config.toml
n_layer = 10
d_model = 160
n_head = 5
n_kv_head = 5
head_dim = 32
d_mlp = 640
vocab_size = 2048
activation = "relu"
norm = "layernorm"
norm_place = "pre"
norm_eps = 1e-05
positions = "learned"
qk_norm = true
attn_scale = 0.177
bias = "qkv"
tie_embeddings = false
parallel_block = false
extras = ["capped logits"]
init = "normal"
init_std_qkv = 0.0395
init_std_o = 0.00886
init_std_up = 0.0395
init_std_down = 0.00886
optimizer = "adamw"
lr = 0.00317
lr_mult_qkv = 0.4
beta1 = 0.9
beta2 = 0.98
lr_head = 0.00957
warmup_steps = 422
schedule = "wsd"
decay_fraction = 0.47
decay_shape = "linear"
final_lr_fraction = 0.05
batch_tokens = 32768
seq_len = 512
doc_mask = true
train_tokens = 264700000
steps = 8079
dataset = "wikipedia_en"
MLP neurons of a small language model. Each row is named by its layer, matrix (down: output weights) and neuron, and shows model dimensions 0-159. Each number is 128 + 32 x the weight over its row's rms, rounded and kept within 0 to 255. Numbers have three digits each.
Before each neuron's rows is what it responds to, as a language model described it from the Wikipedia text at the highest values.

Verb inflection endings
L3.down432:149158102127145132113119138087128162150116101138102131170093138141145064152100082152210072069163124153159104148145131110131079112163145143154077035084143128086097163121134160117138128144144158125152135132174119124146080156140137134198119095132178115154098160082100180066148089133149067141123075097155146117132110098181090151104170071123173141135129156161143091159132158036206146094089119154088116104114117178158126152166126097134116085172136164142106176105145128119189122115078103

Mid-phrase "the" and possessive "'s"
L3.down578:134142118128143102107095129120132121100081123099113113056113123130167092129120116121101133086183069150100146123150084154129140125157152110093096098118139131129120149155101093202136164165121144112103159094110126196111141098204064156162163114113174110124111123066082178128134150100184086085127069141102165074163124087217201108109139147097162157103082096063201095149158136122168143129139160133153149158129132101144141088122080143124093170158138163168133155135125108163220086146130111

Determiner before ranked noun
L7.down371:107113135117090128158074136138093129155112114133102127000129104193113181145101116132121107139140108150146093101139153066117147092138098158145170143088146092132131119148196154110166129124126123133133157113225113142132182185133111122109153123145170155211131107153134146080100112164114124056107124094124123141185165128163093191131112105064158140099126146130169088099192123140094109093168124134146151061109111113130140121187163151131131136069113155116112149122088104125087089107133103

Word-continuation pieces, mostly -ing
L7.down474:164139134127097145140159104143125131160161131149078133128157051155094128149128152080117211090139169110127167152109043123146102177112115087151172131087089124087116141165136176088107137135133118152157121138107073142170135133167155137092120174139164170101175101117161148127117113122073052102154074130109153141098046161129107123203113093121177150129087097097076124105132092174080152084100148150099123115199153171169082182142133160107134097132101116111126161081178171127142084110143167

Word-completing second fragments
L2.down631:136121132092155131126115142140094130101096188111151167108132114157110111114120173113164125212104096104138095169132116118125092108161064134158167150106113089191114151168194136154125139084131133106117163107125119146104109193109115092098069100081126138105210072104154125127128213129135145071111116106087099144188108119115097167101108113168106119138115094204151108126157121218085134101138140179128176169165089115146121166137125104134148068109111084087027138139081139135161120150110138

Con- word prefix
L2.down535:111110106097158163163095100115139137084137084182167152109098141157134069148148142155158154165165151075151206170115059147168118137070123107127115076140139136128107147094115102182086160103118103119167131168102123127114142097112073103078146159084101135105143057170129139128126105098116164123169082212094098146123080157159112127119181156144113108229093141125178145111185142166117119183086117115125138120146154140111104154090176095073108177159137120083098145097130132172139069145111087

Latin prefix word-starts
L3.down147:110112136132105165091138186188074143147113155100138136088145140090151110142151128157062142127125078160104111149181112172095109105117133154115102143169122138178138150103111173145196154114091111193105111135127104100130112124122163169164043067181159126032195039184156148108150160155114102143200137104122122140130155116137117087130114085109146095131133115112085082141125128134157122135062122152090161165117126117099134156146158108076097145120197104056177130102093153127107119158109156

Word-initial fragments of longer words
L7.down304:056101141076104129103114144165135167116088120174145090141085168125200148151138158091152140090143124163161121089148144089121116134151103050152183141108087151171184151102137128118144128081092128207185067117205169160129132091125157135120116117156086135095178131124131157106123102106181184137134138129126115121094128040135182069104095169147153122140166133108144116115121136107100078139056095158103091116133165164163087126189138155124123149088079119149152107111106172137111071104134088

Word-internal root pieces
L2.down144:142104117110064085149054189115090150185111182149105167087151115100120159156124112114113135119154119084053125054112156144133170135166129161145136119120149139123128116132169099140116073100136078106160119147194094103076147136155135090093162104199123076131135132138139182145135134170164113088087115069078215126095166169087124127127072151112184103106119160082169134157111090163124140170139136154176167084148140113119145155194152092148139123163092146138103110151152132153097077164089111